Weights of a small GPT-style language model, trained from scratch on English Wikipedia.
Size: 8 layers, width 640, 5 heads of 128, MLP 2560 tanh GELU, 80.6M parameters.
Training: a variant of Muon for these matrices, 1066M tokens, 4501 steps.
MLP neurons of a small language model. Each row is named by its layer, matrix (up: input weights; down: output weights) and neuron, and shows model dimensions 320-415. Each number is 128 + 32 x the weight over its row's rms, rounded and kept within 0 to 255. Numbers have three digits each.
After each neuron's rows, "fires on" lists the tokens most often at its 100 highest values on Wikipedia text that the model never trained on. A number after a token or word is its count.

L5.up1023:141150145110103132094108150078105113094079129159162149179087104154091087161159097171070146152083124149121178139100094067094134093107123126122046102111121080131155160139048187116118116173122092163141156063071146113106130109190101074107088111125154135182116128117109146122149132120160150106
L5.down1023:133113129168184131116131098177135155163131133143060084066090157113141149123199144139119189123155173131123130150144135140137099139096162163141151131125109096160110072081169096154104109103098094118100138107108127107136149081115100126051120107127143119138124137117131107094112107079109167068
fires on: " |" 37, "|" 9, " a" 6

L5.up1050:155117169126043134142180073113147135102125144153144188114087124078133161106135094130158145134126155155112120105145107092084121127122109160164108138131150158128126183117121121099150099161076130174188121143089099131089146174118168123099158116144093139096087175125122133048097130149118147133
L5.down1050:154135122137120173165134185155150100169134197145126090117129137120055178124125078122095128120121103108105131086097089080098109241163154114175164130161102121071154175117148094096150098119110118103167121108179131178161067121175141111080153094097145127141099196105128082141152137100126129189
fires on: "," 77, "\n" 6, "." 5

L5.up1403:117172195134125148146103116106161145101112124162151160124163139138108105163185144087101123133142116128091134196125138080138128172099090139100059075152111166167123180108147113170175107110106102110123165128132095066117158056168072148105162132153118174154088131070109144135101110104102160098
L5.down1403:101136120099161106133120116130194125138085163113143099120146116097122133157191190181159116116166134116194116091150141140141127135145191121118196168135162147174099079105128142135110128148129157105155199085149136116173137168038166145120156096106141091137122094166122142108114122061121147171
fires on: " a" 55, " this" 5, " A" 4

L5.up1281:121141154129130113132110104111143102105133134155112165156122153069123178087147111097150080139063140121046160115109086084129113128106104084115145101192153085125069076142182092116133140105061102091116126123149159106116129087169091153118092097161128154159134140136116150152115094125131119204
L5.down1281:154129110145161154091084170191147118158084147121074146142216186083133134114094058133173093123099203134084124102165137116095150110142110137153167095148107121123143134140094117121104144180151101158110075117112163209120168136149084092115102142146123132153120146100155146125175130148148107168
fires on: " (" 47, " re" 9, "-" 6, " |" 6, " \"" 5

L5.up1776:138218148140199048137096109102098168092124167124118122137087134137136171100142104131158143122140109065160083138081111075106087092132138153138096184153154120141122061140137140113114120086084130084155087183120087085127117135140087227147153098150176196143121100130125098171097129148133112169
L5.down1776:145061124118198150171080094171119146098045132149144092153066108115102087149071106122092135127106147133082103110121144106053132099064152144120127134137174107114170103091151107109140107171152106173149046127149142130075180144107087113106180100100087070139162107146142141110149131130136142108
fires on: " (" 38, " \"" 14, " 4" 10, " 5" 6

L5.up5:088134166091118113124119122129090084087204153144126124169138158153087138112152096080146087145059170108127094164148157123138136174147157087131129093105141138120121131128142120116164173090103122125101169138101136159125130167111140137067151097151094117152092101168117117079127090087117200116
L5.down5:108139114148098081145157102151148142117131143147108179138147153149187134199109075129133146181039158123170138128118083100075138125136139154176085152159127178146167132152171088148134104092152111096109093120108152087230151132134155137113209127108096083163163161059130082115121176114085109153
fires on: "," 28, " on" 20, ")," 8, " 2" 4

L5.up2445:191093181159063134210114101122088099080105141145113117119086094074137123103141092113092110067132169182139143159160152108087136143120146098114097106101132202163185198191108131117124147095147106122134116150123131103159117131198106103151134211165137155149073161142127125138089102088098144098
L5.down2445:166127091152132093127102109137071096130185119179147139152151130150120149110169149150130121122107179170149151157124143087066136184115116093089144127127162167172160129187169177114109126136202085055118153089155126138095216120181158121153157141181157182143195221124153142139109172072168155128
fires on: " and" 21, "," 16, " more" 11, " very" 7, " most" 6

L5.up2494:074162159181103111115125166183099127118121117143104124064136044104130192103142147074124223136118160142098164187047136124148132114160127135072086170157102117206115095088105168184104117084077161116156108146151102079119107130133137068084154082154156170101108098119166135088118094132142090100
L5.down2494:172094205163119156084131131142106097183140181156149113123203139115172124156157176130174186151142062128156164150109164129132148149164155061103174132169124114126079131156068157157123095127113195107177106128164165165205171194133161165075135091078142159139111098150140180124144124090143171160
fires on: " was" 36, " to" 7, " reached" 4, " at" 4, " him" 4, " is" 4

L5.up1162:068120136214142148196069110134160103154143096131082095118168197150097130191161114131164152088131151179086130153169103128138110099108134134129096110155094166094145132182154153224135113053172060113227128087144147077136116105132145190122122138108149113161131134106151148137161067144133147113
L5.down1162:116154098167140113143065136097125141125113158114157148166128074127153112084061174143077133160144145119106101084069086135160129160110199133140093122105183134117121109131143136126160159136078127120153100121117151099155000094137119054148127114125099122072109144138074121080148145206156113187
fires on: " a" 51, " |" 40

L5.up302:122125141132105050135173129119079130162131174119121189134092108104101143147135105102080125135115125107172170183148133101137074166098124082088070092177158120157088112180140121137101188123144119150151156162132183140132120056156129140099116158108130112123113123118174116081147078107149117204
L5.down302:104162127131059153166150151118128124141151110096102134144200149125192089127142124144114180122126144183131121164141119127145111150119116079108108154106122113135088094166129132118100063092136153083151148136097078119116125103073160158162150165160125117097089144086086202117130096087158101089
fires on: "," 55, " (" 11, " such" 5, " well" 5, "s" 4

L5.up67:194132111140110128188114096171164160106182175092172131175147117088101156121157109163157127154137160113175137167126146057126102099103101139063135120121136089089156107129198135145162090143104156173116123127131161180101105171081115130160119132143190054169113156094102172118116083168095150156
L5.down67:150129051201134118165179096136096122111157135102132171097161102165124143140136137138170104137134161118194110146112151116104163169091084185148155135160148121159108119118162149159123141195048159137172136158161125110160131087171172132096138116081107109177144090109128113140060134117100145137
fires on: " |" 46, " on" 9, " a" 4

L5.up1417:122131136172146102145133091070159126067145110165156146131112169138085140072144146136147133115148177144133198140195115100067082138155127111149132067078133149101134144166149142153094116084090120083166130117158166127109135140104121136085090123109107167168152099141110187149127148121118122137
L5.down1417:182091113097073089125092163159130106127149119153122084152148138103136136124173176183142185077115146052070103070094137171114117100171163221078133197108121177121098070105133089092172108131146150111099137084098168160124073103142122183121162135116143123112163087117132125136146145134095160133
fires on: "," 19, " A" 19, "en" 7, " M" 5, " G" 4

L5.up1278:106137176092109175129145143066170144110078091173136158115115064063110131123105166093123066072092148128153067088081089101101116121125161114147099081066132182105164171125207106116124145135118126102118058132173098118151070120102107081162186172173112124147073188135065192144091094159082110078
L5.down1278:135138199184161134111224131170139184170122127184190075146127152185169146116169180119151103090162137096124104132148119120153139184154159103069191176100173142165119135147151107130139165092157157087136127144154129139194105150122178154183123183058110093126120154105086117112159179165121120151
fires on: "," 75

L5.up1447:122153156150122107109174090163125132113090094142159151134137050129120135156096157120157121112097158122163096147134152093130112168120096095086132098101142148097058126158113128163174151161071116113169115093166094098101109122127173102075125187150117174137076113139075156084197130193146112101
L5.down1447:140179086135134147132125101135192131240142107165202155075158168108169165186116149098106106131159133115174110145116159121173106135217129139109143127120128136133117118182177106139144144171110144126105152152113129157154040186202129123117121082118155128142116138177119109124160135180127157141
fires on: " in" 27, "," 13, " of" 12, " from" 10, " (" 9, " to" 8

L5.up2078:184133098130077136046159094059123135110151153097109109150070132162132208176132139159110175118123182146079176122153142101188082100116096107136061131144092144170140159153178075117135107143084071136121106050087177128120065100127133112155156034170141147217167167137112163088122134122126139149
L5.down2078:142132114099084118149190139180189106159128136122142147142134113164110105108113104142138192130171097139139120138127114148080089183162165152150144166127084107147124137153062169150110132134100186112153136121170130071119062160126093121144090159212149127113100045181126102068094134126092179126
fires on: "," 31, " (" 12, " |" 12, "\"," 5, "===" 5

L5.up1102:092133113126223106159107080094094129158155079143122188092102138083160123159146118130149147114123160133143152133102117155141130119117138115101074076113132049162086124126119141132153103155101128121116158173208131110139129130103141132143120032139132139122136140110081160129113085108105165085
L5.down1102:169189092090119108123122108202152151114109105091135094128093126140149135134086205113137119129165108087156111139181129148092178161151157119152151177121171116162161171107136128151048130184185102155145170131149148104152157140129083130090127145121131167091155075137100114112090151096146180145
fires on: "," 23, "'" 16, "-" 9, "700" 5, " a" 5

L5.up279:091099121134132100158158187123072116048099120152193189092070102152090194079095123131102168104132168089138142164047148163108128130168120092109113123150126103099133144177081093101114128078161122098151085136141125145148202117080137121130107121146114126152103184194135139068115154085080122138
L5.down279:108143128169127150122125149145185154153134096143160126077132144144186124084112137149141136131155167195158115134091120137101132149113119112099151093110115165109177092122162174124131156122131127131089085120150077133210164141140109135166187194099145106159127138125119129103169109124166116127
fires on: "," 27, "s" 10, " \"" 8, " The" 7, " the" 6

L5.up1176:165111105167124147156184106118152139156134096149184133119090097162131098126102145078124120139129131128122116116164143123140112185147089165073060114165081079167188164113126113109161043123171116137084115066112147067104176148103126127066105109157098140166153187140132123092161133077107154132
L5.down1176:144104153083119107125155165133116099120182082114169161157107109132155127115181157161128118132120166141138159100123215105157134160157161157110175181176095149159100171137141179114164155165081084129126156148129183108192187149118119103122179127121122152140122103104195135119218137143139115144
fires on: " the" 50, "|" 10, " The" 8, " |" 7, "The" 4

L5.up1694:103098138173096074044123090117173140083141153114123128099072154120124153129180108066049168100077171170081100151118166129070069140142121122183119097093142169163119130134128144094152122151129068154125150200114069165134115163129157126071087078166106134160142131130113128113177089085130145168
L5.down1694:158126140108144120069184150162211108180125155086128161121207099164145098149100139126149128111121101121087135143189138115073058113191175156154112094098116143099114127180162159129120098100140123114103152115120159124145096140148189151160169164142093116161113131124182157121126098092130107210
fires on: "," 82, " and" 8, ")," 5

L5.up2058:121143047080115144179141084134133101095134137109056135121117146109077178142073101103119131211090135044115155092112146099142142126108061099158079117120176149133165137103171104072096134186129141120122095145169116146130118126093112132165120163127147112128102089092121131152129171084185156129
L5.down2058:111074112158157155174230079161120153123119123125187094153085076174146072092128153086153099118121112081116136079178115100114139154086135121150131133147167100131111141099163159147111179111096150088162126172133181129134083175125125182157189156102136165147136158111130157124123102179139178129
fires on: " O" 12, " a" 12, " 4" 11, " on" 11, " 6" 10

L5.up1747:107104137151130107068144132184166091146113116147130138107180174114151156079118140136129088123081182132098117151156082160138091162155113097094152100177150157195130140162124162149138122157090078154109088087115116136081073130117145119090127124149166101112087168121155125063137098118125169117
L5.down1747:131128155126130143154117118135144064176157191102170110108137105114091129113079139136115168148143122155148066111159164153060106224153182143126120149163134132096178114074164166141172113127046151139178150110146150118175095122096184099092096154173099120116118130148146118090125140099135102149
fires on: "," 97

L5.up2472:082105132178118200137117074109119074109173117127085058147121162123115190118159110119132192112106098132093160109079105113081132100118130154168114177089038073129124139105141148081194112160175075086091122112133134110140000086150126118168096095130087147142145110157072143103131122113141093101
L5.down2472:173150178054151107118152142158141182170130147141206096122154074145134113163179160147153089100157140170168125120174188175129163139144094109086121129124154170163164137179141132104105142096121179120143134096131099126151087118170145146121145174121189129139116192113176118132182148141112139152
fires on: "," 48, " in" 17

L5.up774:128135124110068147116130113134132076130060143080115106109124041187162159123126091103126133130109111147121159144128164169105150161148100130124095113122052088196110130118167112191123136127130099137106061122138143150142100135097139135056093128191160124110094128155170124109136140145154138103
L5.down774:085052146170082116096124136168077116121084133143103100095114126107181142134147118187132149078093116084145169119135086116116181079122112108193164106165068161159095152161137109154124159171141085079081122176136166097137088164131066126127136109179116114099087122117111132136143160096079097167
fires on: " is" 32, " was" 12, " father" 9, "," 7

L5.up1814:095124161121140113205160136141120162162151155165079150157073142037125113067144114079124132120113185084151167136134125150148095074102220152120063070105146096115127125125102176197106128167081102163143139122161145080131056136127118151161165130115112160088131144082127168116170136154085169110
L5.down1814:080121106114084125166142120109193148115058134108156165122196080146096148103098164102070172087190149120128155118036051188118147097081125129143124101100142131106149163100169122137112126054134155125131170104117178165069026121152138124157109161082132123112151145116051130140117140164104109138
fires on: " |" 86

L5.up1950:125094206097116106144172134096117053134102115102060161065099103140141198144097092138174067105111162168117080142156153100109099058146168114165076154171080099123112197134136045188073160100107104093115140095156153111106098118129128170113160142163154127154139134216179153125118153119094123140
L5.down1950:159199104127076128162172075110167120157165152119181094167158103157191143169142082125120141128133136087128141140087119089156165124126134131080189115181146136184076160160141156116172224144128087107115175151150122136091179135200125071142114189140134127122117149155118137128158101162058129130
fires on: " is" 14, " was" 14, " as" 13, " became" 9, "," 8, " also" 5

L5.up737:118127168208088173119137167176136124052079124142065135112111099133080182150145131017114156126114146165124132094153128156154121076156118149110073154149097100168099142138140173106064170086101161112184108109096063169150093120123155162139124146138113139199147152102139131109159088112121098117
L5.down737:128085108117134155110133158132070105056125124091149118148130167170174177096112131165171105154180149105167121082126144137139107172088080163095153173159149131129096091112166136167136115156132159123054087189114140141113134116094138101131073148119140196097164149074194188113107216091098151130
fires on: " was" 32, " is" 17, " were" 5, " be" 5, "s" 5, " been" 4

L5.up435:087110132150125128066108113114102153086110092142118151116092191134168167127164069104122196093161119145091186168080121171119114134089142157196127136079121122134087145159148140171095058142146121091097109164066087149145013088121167096112128079110130127109112105120114177160164093126090118069
L5.down435:152127169115110148129118155179139124190141150127138123187166177076141086112155147141168131139091172162192135094109128083170131129121134153129166147166141174130133111135149129117219188087170144151088170081135152106150052178130106158158145106109170160175114164133170140140193160135140105156
fires on: " had" 19, " have" 15, " |" 12, " and" 9, " has" 8, ";" 7